config = dict(
    n_layer=12,
    d_model=192,
    n_head=6,
    n_kv_head=6,
    head_dim=32,
    d_mlp=384,
    vocab_size=2048,
    activation='swiglu',
    norm='rmsnorm',
    norm_place='pre',
    norm_eps=1e-05,
    positions='rope',
    rope_base=10000.0,
    rope_fraction=1.0,
    qk_norm=False,
    attn_scale=0.177,
    bias='none',
    tie_embeddings=False,
    parallel_block=False,
    init='normal',
    init_std_qkv=0.0267,
    init_std_o=0.0,
    init_std_up=0.0267,
    init_std_down=0.0,
    optimizer='adam_atan2',
    lr=0.00166,
    lr_mult_qkv=0.7,
    lr_mult_o=0.913,
    beta1=0.95,
    beta2=0.99,
    lr_head=0.00766,
    grad_clip=2.0,
    warmup_steps=295,
    schedule='wsd',
    decay_fraction=0.916,
    decay_shape='sqrt',
    final_lr_fraction=0.05,
    batch_tokens=32768,
    seq_len=768,
    doc_mask=True,
    train_tokens=147900000,
    steps=4514,
    dataset='wikipedia_en',
)
MLP neurons of a small language model. Each row is named by its layer, matrix (gate and up: input weights) and neuron, and shows model dimensions 0-127. Each number is 500 + 50 x the weight over its row's rms, rounded and kept within 0 to 999. Numbers have three digits each. A neuron's up and down rows have the sign that makes its largest values positive.
Before each neuron's rows, "fires after" lists the tokens most often just before its 100 highest values on Wikipedia text that the model never trained on.

fires after: " F", " f", " T", "C", " H", " Ch"
L7.gate173:505495458506494456384402401540537512484605570550457546477522529489463497488531567465551528509480456520386500467453547517550477528541507492446510455476608454446555483569484527524428572532527444446468583467467555546479533562429587455498465659443465452480422560493537438543529383633472469547546511481468515466447540419505534573494481392487487503565446499496542541502463471528495493525508
L7.up173:533413460344473579430506530458531503489523533525560572529565520410450502509477453543471562516512496478418541568632501466469475420548559461524444556433474524513532572517479473523507470433587476529433415464583603484535443495524524483557538482509471411517493458556477506532553508429499542498478528559471498551501504498512467529519508484604559436536521547465429580494520509507508525565595

fires after: " b", " B", "b", "c", " Sw", " l"
L7.gate302:536457514476433534504550486478547543540503523479546586457518528419391496468547524518471503561468577504434488413546419589497526469442566513502576525571506512484567446455475445465554589434659537509452483517546531479582457531469536392559491432566521527500471457518473452439458483503542489458490586520483501511527459488412516446594570482541397431434511372426462537465484455488429381530513
L7.up302:438360461496448395425438347503471466514515521519529532482612444493501503446663461539431434475504542517500548523592541548497525496422498580513500544387573441507444558484458502488513487535537538510535559384556488542468460495474475502555532526549577469510525535477529434524499515539519486507508479559492516541528451534447540532503453420489601502443502444528502491486495437419539432465511

fires after: " p", " f", " exp", " cl", "g", "cl"
L6.gate300:536461551449468556473495464484605484465529533461521562456496474505543580553470585556550504499452447515538571534569426483539522462466447475475510489523469610431493472491479435542512532499536488542478577520591476407507542505569410497508506617541466449393515630537493542564583478457532445560561590527537478568451522567515556447502445395480476575559393549509518411498483438453444555443472
L6.up300:584509542584529498492421464535527511378525522462475497459525575529528520584520442547488509502421494513513522560546468551435459481436540452521501561453447492425485486503570413493427567452533458472557577539509533494626577496479482461455508481396436500431504577493377547535517525502548439577508546602509389608426525524534519523514489435404431475539489495500469495438573507522487432527450

fires after: " T", " L", " S", " t", " l"
L8.gate86:476462534483503510478567577510433495466564516467546483559572435548482472534505519490359456500533492515544509503491461514622474557468472430409501480433452468532527460597470445477481523501475477399502489475439488513476524543494494406550428488501430423469558480483465427564522506477571584489495445522441396428450539489503473571569526498573477442478478515489493550450491576472566483426554
L8.up86:485499481520489412427575511553541517544505454483480450478518458509444466526467417534457523446417560500446536481555435538452486423553462535504510573479488547586488490505498460435504481469513458496513454517525505537547564445534611490442576346484476516572482452584511583512445415602482510517544455475542424512523448481482552538492531516478421449413520595476492495524368457482587485530524

fires after: " M", " m", "ain", "m", "ph"
L6.gate126:588433497414447507528505453520542490544510542511421462539515462567427449555548521494472442472490519518513457539495518460609459471508535457393562470488464398489441469464505464528483461563569454535500499535487557514487514486502579534553476379551434525426460528508480455496438451486575524508566520522465542574464477460490668491571466488414526429526464607612457528560523432455544537552541
L6.up126:555495487499542494524502465497524437502489521535513517514462510488566581550571450428504490477457471477537536559444446577526480548469516491528617493454566502521462459554464424522545450551546451573414479527506423528536437511438571606591485449505515459500503481559574457445484420479604561383574540554501476562464486463495624489500525494471474478447534470548507400501442474409535490574516

fires after: " A", " O", ")", "A", " B", " N"
L9.gate332:496520471556560565567521492581504461504507549515483423496421595433593525435533383458538523565498474407473422433489520589519379530414418500493458437540553532464632539589459546519524528531529474477535595519485482450510482518540441591563627503432450530542449518452518486440571585465404541450482461450516537520583489475535553607514533509501487574493479491537492555507488527544542425459551
L9.up332:502473507501508550465460533461512511435475532531490526479511489580520606533495377432513497505514454472532522527507519503549477413427521517578511492520529511552370475490301505551509473505512483477478554500469528519480498515454504518486490459493514526520574559432484476534599536501516378412605446483512569518502490478556482629434524492490649468493529460580580486484474514522520507396559

fires after: " con", " l", " L", " Con", "ec", " d"
L7.gate293:505467496412449442438511546553500441495525475467538379508431420511477478444524474490442496549522401452587506511551492513522601480492501474490571468475483457462473456469539436465428591548475506551588537543516405464536534462527372485461615445473565581507461459507578515539595508543420542509522444479429498442543518429517544475461571522544376455397512524487488567492495416647507477456422
L7.up293:509400531493501497541631501563520566508428534545432409542540516471489514558527485500579518440506460555538510391491480564498472525513566497476482459603495388558433426482604540563412570530453482508531520427346532451474564514510515537489465483551523522477480570535495464495471554533469526380467508524447450492535505559551489452540447574464480414470478513567596571520570415600578524456476

fires after: " m", " M", " T", " l"
L6.gate149:490460495514469515481495435559546518391549535401520462592562419423505401543523460521450474496466448443623438514481401554454425567513547505498577457572538457538505445540431483588457441508536511523451510515486499504450633510474520513468485477504516449499480464558478475542442386522650410511498488510528452492473475493506521559534457510549475499458403663582487508516475642436566517478479
L6.up149:530520435535513450483494526538595486534542467469551501525543448354449420426490447451510467537494610433518528528623506449552517480539497473521486475563438441493515563478524555560503511573544512475494554510430415603482505483437482515540465434491486511536546429531435587449428504411557515406519478573523408520446477443504472576583529545558532509455486505573523569524505559473496508460534

fires after: " |", "2", "1", "3", "7", "5"
L2.gate340:460508488424517601487545556386562486468488492485577482519489613536565539528421482448452516567488449503482535577506561561441516517514593525521480504473455447484571595465573556530467469487589490415464451530522534562529448564530368464514534459429540465521520479545464405532473435420536511438466449521444484540462505523535501556512500486538497479540573429358522570512482552498508492515560
L2.up340:529476516527452434408581537493450472530548471506542394488537573529514564575471527436442492521541434452474474587497550469535480476440525548518445484551558486594498430527493584559461486591506561546477545447497568508537457431502490517477560446446477539507477505534441418496614564485545465549561487567510519600478428457573533536519507525495462539523514546445471445473501499482550456546426

fires after: " p", " m", "M", " P", "el"
L6.gate164:483521442499468413564466424467534490505520555516485480505450472546527405509523509535539496463535456666520420462466458423568460517473464595454519497482615507477490518505503433594408526481512484460480494467472493481520548541464468534521617491456524523547619589478512500503640550577577506470574528546512434579492554493563463449506444521515520486457538498522510487515462542488559507408488
L6.up164:425474487462528504551461431428535569529577496579486490551508447585575467491576493456515409425491479577469407415492540460530499488454461499456520425460626499461452488472533479568514523519552542452477464527447448537510530460449414522468587475479503497495513506519521542537641522629488550443473513596550503537505546487568476551458495573532498503541560515502460510541450606511482479466512

fires after: "9", "0", "2", "5"
L6.gate26:360486541464455535495443429506564500453531490453469539514531444543467442473518578460502511535540470547458504528512487521447540361431561542526538496453464492483442548478489469564513422554569488508506535514458510438464447454525459535520519519451450397561493425515482415518379434457545539487473431425466542497486552555568469552536434544464510543428505577524518515463398463453498489572471
L6.up26:563520405567522507463468474460451565431509447453474383457502474445561517518491436508574499546568548448494529593529550527421477452572491492476429568432575432537471429547437565449520526527497526458538488530539428474445449401545530488552530357501527423511536461528396421528370541398510535484458440488497523564518450422566585549515494454442502513580441423469437485476516525550599480546495

fires after: " D", "1", " d", "p", "D"
L6.gate310:433504549474546501521496442485522541535454503531488458474503526450595548572571541454367523539497513451540595524492470556482470499532453454512478498485536576507465466537419477563447548459455473425555454482528467531515529457583499511442490552468463512568580479545653455517526537505432582603476397418506450442494491564479452403566501498542549544518468508503525533460531484585491513420603
L6.up310:448485489492592507602585537532471480521490433636442444525561439351559552482570521552382513519487415433480539375481521567466462584505530485538527454491478499514489500522468430554529524458448473510496553549409502564492625512431487508507459529496524529532505442471590476506484515566436444529490427575511505480473420470456465446471543511591573506468467410483468560519489564545503486536593

fires after: " D", " d", " L", "ell", " J", " j"
L7.gate7:549491501465396362519457471464445518584514526463498474510506490452446449476466525416387595480441436512552483503571436500472537460588436484458437486501519459453579451502481452486582474574454452498497553530508540505439542532536585391476485528560531575461511531502530482503583471569502501465541445532384449550396492460528507470504540494521490586423525513520446504493450489518568543439477
L7.up7:558535456559449420553411492424464579539514506455472476539479503602544484413557539498555499405552524601478512495488423553467488453488504545517416395501513454536491602479499460491514431581405456565490427432526527463447501456625490471507473410573487481476539518473622467494547549572388577480474525524423467536579484582567545463479506507508473453487468462394502454526481523534520591499441

fires after: " N", " O", "O", " I", " E"
L7.gate181:543615509618557461438492472550528438539512498492493497470522493458456510483562492423560518489610517491466553548469573530491462479571490530457479495508489478577431478506463376538496515543493582412635528444524425471543487505497445463568500552544490519553366528481456496518580561423463588510504444495446427509550475507482532577554466526561494468535548467444667522532455483625515531523528
L7.up181:559499410549504506541465554549498590416497398501528452561564439553488591579582493457556428474460480487556400563518476421514541429532535428445509601425601475448454477513505601599497491474449421457419464476489563531480528511492493556471494530463547573526494478407561483523444504468467463523521429521500542434448552546468535523488407545519550474492428495615435486473530533511391509468475

fires after: " G", " T", " Y", " I", " M", " P"
L9.gate127:584568479553485485412518533635532496408562460537481503573515452521449440545424536430406505498558537571613391542518470478495506560501558578449479508456519510529452491429502467578525545605527434412517530426524527472467503456574430494520495475391450477573500498461513500541440526508551488457438478473487496428550490509463454491551546453534493442444573458572485557444474481495546460454546
L9.up127:487475509419513521540510473606449553519569476525460464518567493503405446473424422510445485521455475511584504467489538534465490633515398529555394444410509399477489577453445465546540500554470545502437517502520422442497531517447503546499497457511506550569489466586575536474479456519528500584484497493539568503503554426512558535405473504463494593507513496639530565509421603521533454476442

fires after: "R", " W", " b", " R", " B", "D"
L9.gate210:424482455475520512489533480465538477433530534583590558539616500519534481509597504402500557590569498517448527474556475368533555462538520518452494460541394621507499468405512484563500521509473539498450495438548509589524531551434571515520464438482489541483482495509514500427532480425543558522534503509440492523565401497509463536498455407473440516444511520473514354496551528572449458487461
L9.up210:528470543459550456414529510505503370475491476502617513464493424445436457533434502440490527522595499588523484428470477430396459437450519548538497417533521597423579602488477549556444575564484543515444491424502426537498502542519504454516470540543536566447528460511518497516530560503551524522449523630471477611489489436535524474495552456596532523469493436590459502514491447508522512458466

fires after: " se", " ev", " D", " d", " Gold", "all"
L7.gate228:593510472498493464489573500435534563448533503495530448483421498519520440465481461513487499483496487522443532491505521494421445455482379472419400489522439559515541395529572525484438427437481478520541430449544494583507446551610577442572509547568531552502563460542515595589545541470560553566501466518517559461515422521405473450478540490450488563514508536426560519420450516585429495489464
L7.up228:491508512465500460603560491409446470484519533502507566560472494520395514484550544482518540475499531448568590497441601481481530463503408529499520573503444512548427461533544524486500520525550527483451455420609546549434496467580529541512468470498510536574532450581567458496424544537510514479456510460510535506515509572469527424502443487583402453484474492540431509434500505619491522427486

fires after: " d", "b", " g", " b", " D", "d"
L7.gate227:472494522507481390485527473528545418559537542558544485468457491476424465519476463470431523526355544487398519478512477533498457534569481590490579580502435531491588468578477450556548529468625454553511498501445497506463524482547548425496510414452550542554531448446521512525552527487538457401547494424496463545489586445524507437496555477610483521470565486459472606556533412519655469472566
L7.up227:529538514455534433578552507503489489460522547512475474488518546479465488521519438489583475548591561590519520546506442591533504519563460519437580606475617465444538545528566492546370502465541516511476448468446484498457497473578424552569471490520462545524403453461650480521481496455471505459535534548503526441513623543629562507470552554512495553567459533486451552534581520471523465447462

fires after: " M", " P", " Am"
L6.gate251:508431454486427535452494497507454580455502484471443424575542487555416446551586608448454513463491471556630458507597436497492544481512467513479498556386456437565449570404532512557498439484449579500485499482437527505529627441447529567555579499452475462479542558488523422543536497539491529479589469559513518596570511573478595558507494468481425487425476498574428501499515601471504526451607
L6.up251:481572555552499575519513589514502573481523480525563448483436502578426494395527484593516459520548451516440440505477441610524419478531487482537524419520508496443468501471476555514504548587575522486452514495417426503568530474494457586551513601453539421475470541473457547469369523508525465543511443562463531566502562427417487502492470461418497557551413597575514515497535502525456517501435

fires after: " M", " A", "M", "r", " S", ".S"
L9.gate205:433503457518511541437463526579484512510510454495403484543463466483484510534629399405476498505565559563551520476542566516492547359499622503467489444447499519545458433546365503595540554581501471527527549498478537578467541475476446582535556514467501557510409541478446478583588496451534476474531453520506535596457536525550507584469542409504516432548520429535556497342507502463545508508512
L9.up205:485457531510502531465371546528609538515497525493587486439461509419508483471503530572550487507522549577454519535525426407461511462573495531568423356622584575429492539500453580537443519481513594457493443429488531521516521471400499512470484461526449439455497560519476530508477533481550482497467558444478544561522507499502488462561515581459579514477502541431557505520427469470501517500549

fires after: " M", " m", " B", " C", "M"
L7.gate22:506539474489534434570478454602430555497522478493509552501443501494428568530478403467524573517496506491510476487474513562435421496507533544418413409492571439490418510511444446504532475519526532510460565481588490399466496509519498544515613484505468456548422556397624492526530574565506562451547554525457507599498540421512475553531488548509527487477499435486524466461533508522509517472523
L7.up22:498527469426597527560473463540403550543503480531517574510567452503445573561522425486437516483432445524527503462440553515425436578521583569467468479531496457440398486501461465575508464518500557472490572520573484430476574394431451474532565461473524426549444478402565443562555553625437539493507557533422447580563513406506475488552512534540465435510519460420518514537568509476516528440522

fires after: " f", " p", " c", " F", " C"
L9.gate113:498379447547558489420443465407442522501539475491444534505483523493411412514493546505598454476571567482511362504472507553398430507513495472455495501577589427419631505471451437544489415473386457431546488505517525487446559504504470427547522516449413542466509460433516492424530386523503494441533460477447485464512539524522500479484443481561517448529552501509503600495426474469517491548499
L9.up113:458517508488598533491513448460516422521511463547545466488473658383536508501558544472409633526523474527586393539523543479601499492422546527492550506544421554477533486479448442557443465527519590474466549520487489497438500492527440481506491520473494445551556527526550507532643465472511465488497497536513466507525458495615497517506491529510551447510472356486521676474403408461576502546567

fires after: " B", " w", " b", " W", "b"
L9.gate98:461499519526466483517499553524488447488516584351558543531593513468551471457569577503482524498455568400514536497533541467464503402431406502531470468548472504578536493453468444544467589499496410445443470440522522575473485439439505437530471488470407513584593536541539555409577499416597480457543542489521490580617486499532480515531523500453518495454513488552516406446488492565468446488578
L9.up98:480511507506430523527508470518497428583423461496517527511510553500410488528629456557448513513573529554528626523546470523511469489565512527444453498527577511509481522428478411586483446598439478456495518427513575479538462424526538459468462551535449516492628556533494424507501514429577488535564516486501598591505427444556492500491397430518599425507548491533527509524510496544439512568459

fires after: "A", " Re", "-", " A", "idd", " un"
L7.gate362:491535434499528498460513483544520469512505616457620453490449498486549598422434517431484452421495473481560533603466494413364540475505468491521544489571477463648407581443377460508517473578519471502494553478548493523524547473488425550472485533418482532571407431440517493441579557466472490465491555467483442508529488563495501490459523405558465407558516447519492485479503462486494508526618
L7.up362:573543520469486469474506509516465492551511501519453456489579459433439584486483589554497411549516520487464436546530526504567451545531533448555406469452464515484595529504442440540444509459513460510438519584491403569556587522516548540512431523551452397575526492563461547456516510422512499487546515522459533435456497469424530559473444472496582390503447521547453510459473481486579501552496

fires after: " S", " T", " s", " W", " t"
L7.gate71:554462501579481426494439456546456559463590500496379509518528477474494486536453481473550518446450521560503528404511539411493537429446465550440513472406551424587562494542441570459595527533516520369520555551552533511471576472566565416514543484469471545495408467411469574434502453536529517461500457417457422491485548498401496576543470522532484514472521518454540578452478461476458516546510
L7.up71:538409411511548434425489537480466463578525552495480626539620481476482481602552453488510553499435490571519593449510473457416474456405455472484496463412515477524511479534439535441476494522545544448522477513562447556495568472483497388490521504489546538525576510520417470458524522414581524589432484470573425544486438513490442587585525510492564494436534458389560478474476563451498485540439

fires after: " T", " S", "F", ".\n\n", "T", " \""
L8.gate376:498437449469443469480418470567501571580591542482483478430530549446595506459475534494498495513542555470471460559513539478515493426452434498527528582494623498506537564482504452526513484491454518518628555480606548528537565464494526500495557565476413555462469485486538585490529463539462565534502544540425522520532542422502552503474464523573514543486513508521496506513481542558530526469500
L8.up376:482463480494561449609511470485450500556515499501491611581466495536547525490478464570498500444482506461468548537472512519557465470571487463499501492452588460531501464499443500396406499426581444453516496481556485565494494486552529468455433564511423508546507527551478529490437445479395504563432602465519483392520546511574485517493475506512486519626478415407492536520507478528491490562571

fires after: "1", "2", "3", "5", "6", "0"
L9.gate322:519414483546551519560489456467483561510508462499527442438470470456589583471577526498524530458486533546516523547484488414467441443454569488448459490469509438526515567495500569503577486630588523590536557482552493494452357557467519527579579522384439542560328556462508489495516583465452494555507520563478504598538575528588596493577467467523515515497487424501483528533510505502539429413578
L9.up322:524455483523564521522480539473382491463483466463449475449483558505517583581547501557401501491440472473572556444445514442446514493462551496497519480508479513567455538527465552427484438523422509425568512476525508565399422475454465445556512492437513477569478598385464476496426496449431509507468493536444461497600522529477516484588531451569487428469590495500547518459550567533458526483595

fires after: "1", "9", "2"
L2.gate126:567487519639485490431437422452491501519505465462527501473479488527554477478504505495478524398504388482488448421706488510476434536433489426542537501526520501484493573415485543531429494577564535553436500534529566501457489498547495531556525575503505562440431472484500492525431573436537480597539538421471528466503529548567510578483500371560583498557553430541482481486430473524497456380520
L2.up126:579492492423369503549402608518480493455478418571546494542497484553515458583482555425450462502478388606519520446521634537545488528566470434539567497421503536612502490489509539492428401518385520456471526520529457503486569508506446570475532524469507483572534547417572515527431433555527485535552448479441518513605488478520532462470509478429549452443488593529453628471494541498528516515501

fires after: " M", "ic", " h", " m", "M", " B"
L6.gate135:625516458529501478531452506531472537604525461498485499569503407474482420540504490507466548533381552423469525515466468532494547567496591499495535500532451467631540494576418561531486483653485474607471492447549564518529533433458543542591521429542487592528553497554550504560551558509548476549473497572516409600470557420512613495532503487468457454523505484538482486490517549432511538597575
L6.up135:582494463488605560562435560566458567458473456522525527560523553523507423493479507651470517557337425453498553466413475448528554463488482534506439535504455452495493473501522471536515509614470512479447528581512477519475556409424563502579436458552445494443465459562556594444473527456503501512425475596533542574459507490492450456415483450555471479527492564559434513443535601433391469630554

fires after: " D", " d", "iv", "-d", " ind", " ex"
L6.gate347:645527483510472489516465490512523517507510527513461440454527401498455512407456522476520502460465519533464577493540531530516423432476423408528550530485544535517484559483455471483474505560470583527461474463411551403576577539449485446540530545412469534578543497473516569502560494517561464497604439489528505434466499536397491433534464528519481337456538530543530545474508404635543463419485
L6.up347:586558517550470465554464535502496464499499540463435489458538460469382483409517428492565572446430544429498566452524540485502461469457452456548505543452499437506483429484459471446541516541477541543519419478447534425502451553483564471480528542494485547614459580592494440523522432489515476458570385476447464459456502565449515392602437478522411480440499468478517460491477420596514526415454

fires after: " D", " d", "d", "D", " b", " re"
L8.gate134:509490474514560467565538468518555499486521496525557486569576555509509587587483506514445615499530510482550586527537422459517518477438621496416476542606418537541510500512475496504474448610493429517497579460566494521402578503528427388541621582489485568500439510443511476490509555471545526474557552500562514552555470491543534434520432539581548492504517620519523586472463482534555486398489
L8.up134:484486611492550526500490444481414585558518512448502487511538491529427502528525499492425520522478492451507595328488445581435467495491441513483453468558487454613553552534511480499603552484476474547438500461538516488514588467561551440506496456524550415403448592456567444545513469558533531430558577480521482469512537449443492460512572561502456485504516488482461596486428458538517547441540

fires after: "1", "9", "8"
L2.gate227:516564408551614509523541515413496560540522528530582435422488488427558497445516488511474500458532452492446483395541525474533486390525462439597471465624562523528520541540531565530533464547484490600406540515495570507474426564475447596542493534498576507508462496481475573511478495521536501513537487554574568435424576449588505621494494424481499483557506455512435470461487455619507487483510
L2.up227:561590522462403471580525554577524508592412529503422451513496473405526418428597496519480466475469447542511521558452448497498523583454426517462558603499538561490464462432530520448534416490440446544480648595510550531462553510447499475481474423507494473607498492567550490575408445543473480494524541515518557482436504552474487500420445597513538556420484468568483483549455521502523489475544

fires after: "A", "D", ".", "F", " D", " W"
L7.gate239:454474457452519499524539440532541450564490506534535561422463587450524548523523525460458498510417472512529564506503525527450496372473401528448576549568570475550492540474406469507547487505559466414497467450521450525551540536512460519470440518458476484419500399387529580527470537518491543485521454492464455483418586468613509478511472517529596461511542480549512634430481436541473425431623
L7.up239:454433487476583494542516415479557433590530510570517615532480657386581517565531555533448571490462543481456498476511592577501483488516528457486521492467514539474526491509522526520488500555462422480450518539543485513504470536510576547484454475539516557529543535531497638448497580559388495564519480543520465632597470486554485511504410485537557521494494498483421507419437473441527532414539

fires after: " J", "D", " d", " Mart", " D"
L7.gate29:442433552467481412559470480410496396525480485564449590568543490518545518566426512449435513502497387435452617469474456542545545471406485608510442532569548534462507572504460417592501585530502547487490502491473476505578549537534568542603511524385511491520474536500603489452575502531510528552538461512487528516513515519493471387484571464568552519594529477517531495544503435579491512525472
L7.up29:507413531455538480636548481462428499473524444598466556556511494486487532525536531450619507475501450486459551465560477541456450599481515549443394567475504440479500513526521495524526495452491451516432512524534472555572571477681633487634470472452563516446422429534575533579609504497504499483490485485557543514510535475512430457473605449466504555535482509444515558541496490546500532531430

fires after: " Ed", " w", "qu", "h", " W", "m"
L7.gate319:410497468598463559504473488598524586529474490426558548569542404501527500585576461523532545559508511557538433468496458388464523488561499564518441551369364549498472455464398532505523482451514515467482482499576529496486445532504479461540463568515499544456561580498584504450525504549540476451491479384559483525595539530419536478569506462485508489404543389477512493448493499524502467513531
L7.up319:440431487431420464463504507568542584529480476520591565523580444522374454580618521480563602445511540501625457428525458404472481469515591531557488501448452545444559488445415570523555456509477543483450469462541554558521570429533486525569453470528499533441609514511495455468571491523530473511502475485495573543549517486441495541505465516507544450448493482480528457444522413487600549522504

fires after: " ", " D", " d", "1"
L6.gate227:420452493510503581451471408451591428495476495518559531477425524467553499500468563505553491539499613470473546560522482526494508463504467415469496497441659534603474457510501559456490436470498536484484487368542500485531515520554484448454506478584462595473514396527552580503603555492577583532465511504471502468467497523484571447455426480466627587580515596533553433449517498491416475407420
L6.up227:466477466394450432517521485613499538544418460540491440565483543532390467517561529439518411479561551556513560563559479546522561473540417554490544481433594456514510554526478497398477482477416468555490499394523548421456635531520393480517402578533533484530513470516527482594426576500512621584582477613458458451446475564492460606538470574484556457506494538573568484552567450596508454466535

fires after: " f", "1", " o", " p", " con"
L6.gate256:558475478481597423463496535507483557540446563497505472511487391510439529517422556514514513491488498562557467522517487458551475455487505451455491536423504523534552417578482459580491541431487410463521567464493472522486458466548431511493422490512418499437472511479539601548484500525477496554568544487560455628396545525491425522469440438487543478500432525586541472571522399499518482546501
L6.up256:464511568490576588495614485497518528533504521497483559578484584474646496608495459471465534462394501417546586538488534534553471504419488523567469501461530474546509400467464458462500461458501515536422407470452494480526576492522426487437430444543575504466452460513520524462506563447419487442486529548525373616449497483430515518534501495595510484520479546427419406571415496499558472542524

fires after: " M", " N", " m", "M"
L7.gate65:565500554558526427427434486448502435384477454528460559502457491479493494469397494504402435463523419503435458526572470456518551571463528469440534429495573402555493509497464437541568492552459556560489554493474524390453553463495413539577546467470538512540431558507468509427468468509499587523512559534456498503493452476542566487467476538454370516556498508484518494531480577379623485480497
L7.up65:513473450492419516509547490585462599523515436572519414575421424498468425544538422590538398489530493491452520564431454518523496519547444460530508471545486532516634532550551647493536450602490556493486526559565365478485493505476469472484472545537529540522456520615495506506510450527470412551475493603484468503522496457448557525574507442538559519446447403518564542542457507457391577518488

fires after: " M", " m", "M", " B", " Ar"
L7.gate145:500498566542545504421513384604420555513497548499553559483496549490504495539507478537396520434454527527396452372494556505490382454529573521545459515536464530537593494527465527484539571487461430535483502538551538369495446478554444489496576551542524617489463549454527515567483522469553595440520554511461490517538511485457563506500590472543569540492487442415448532459500529490516526495478
L7.up145:567502516598473581471509431681388545477499517500508523537556441477540512527504368494512380441499429572468474608397501514422526543469630452557544494553501495549502509532540575497550486468466528570502486497548498411506476463490481535497557495544559562528477456469548503539483509517564570436522524572496436508560499498506572499537543422508503486472528529514429487484497562492465543442450

fires after: " f", " K", " T", " F", " C"
L7.gate180:439496532438503501439521449465420400509560531550480505477506548541571552475456525444474583511519450550493464551557531504517470494553389477478452510506525547524482575557448460471414497557377573543522518531568398418445479603489425468541479529451601421479565596520522484487533491587467442442495509477423551541495550541477543604494502502518514521477477519512461557419483516545577518455570
L7.up180:523490538485449562407525451497580563422532475430509504531517566549537599510444382500439531473450494454521498418480564482521401466478537398482524528453528478447526471475459545501446500618601489516514532571513540469431454498538526554541461543566537507526467490555557484483484481425481579485485480506436538572392502484549495511566468474493585504604491499485503496433549447434511510553488

fires after: "A", ".", " A", "S", " Th", " the"
L9.gate228:420494369458519439425383489512490578584588501584487370495460514512555587464578516472478573529570565480519439551495557630452414545513526547513468516474504542576484507466483485539490595542492476503563605487554494540541480537524542496574490536512367515458517460392522509531449599564494528388511512508497451491469544467522491503464524478518451451486506397562531528455493517517585523509517
L9.up228:469537442413557461384370441495508461506547561565444429476527484470526523517565564579461580514550560588511471544436555563510440456522446449525453526435533649483522592471501424565508513482504418412482494452517363544548493481449496494563540455484420439477549513428472568498553561509513474517499490438469499473422504481479546470570567490517577483566523454480496551446503421508581513406509

fires after: " f", " v", " p", " (", " comp", " P"
L6.gate172:447553543495530480441556474448490560562463552553508509462489449466476462483422529506422455503462509516467413520464407477541477519417513454440557546491560448483477463562540387620501495499543458451518510508441493577553545550594489606570490494490404530500530541459472561457509470473600608476531479446500448552383609496567425549519475538523443507507557528455517448503511415419580477517469
L6.up172:484507543441508510507532406563521478553518567551552468421481498552561493490520562489486545504500415599524486436602543483514538450482453521473595537521488491409500523534519508540454542595447430527443491508473517489481462547494383478435423499412549515369324443493505511489522449491520437469439487523545458490456553572573420425523431520682495479558547487412522511455507475489596551402487

fires after: "2", " C", " p", " P"
L2.gate274:558473563580531591454479531408535585556526571522556560473532593518520467487544422511544509520404447498518576473539463467585464529412508546561461396479567422376570463490437534509477539465531535585419446516441549430519456586495466539514523442542517602451403493551500466529444505520562403540452602590459548567570500534544514545506526454514440427560551517537472469511545516488554506477514
L2.up274:456479429500444552515522431538533563403545437460557464476498522527500525550553539462547462497514500494546490348573492547463552523517493462442478540385539420554393511502494473567528407563502439531483437507526574444535492498544479480556549571482455410526520506528468510532439580519555441512404528549543396552508501508534488522496525495427439444525470478508537504490427666514433563507519

fires after: "1", "7", "0", "9", "3"
L7.gate272:432520454489553582520474451466493579508508498531480561463503550513567515559521433480581532458451487504424403449473455494476493503450546472445496548428500426477553485466559508617482517562620514547539490470447578390548399579595476553538534455463502460439425513475516370460414507490538541522583509492518476510463590496562471588479497486494430478558486555476515477489494483425517461451588
L7.up272:408504462463512590487596518476513510495476458519554526469515519504542625544479397478521496487600520481497409386524495467455547483431493479424432531523473423473502480412551448618533520591528452559477475448504446536559399533589453585517599500524540493510422606442445424498496498513508537496523514502505462540514472570539607490396583425447463419522476422503540457479466471534444440466452

fires after: "a", "e", "ou", "se", ":", "y"
L8.gate105:527563477530422487547522500446459461507477537476518471411486479482497577391476539527592419504416431450480442483541489522531504499527442441408541561468542449535482500550522582511514489418453530536486626485428500545473515397599487525469456529424453424492549529559542479546438458529534422478430421511497498536617529543511490502503536446515465493371487570549473477442423582487423475397497
L8.up105:574590523524473389496449536461405476540489555474577527566425435531548430594568507560493437467497642467466531577443491511427545454476523475470538424600482489461548527603552570456412469514547553520507446418530472502521447537483485519489525469507509521496565443488488584498428561498433461580447477497548484394432427546489512517457438492419519506534507447515491537491565465466462556458472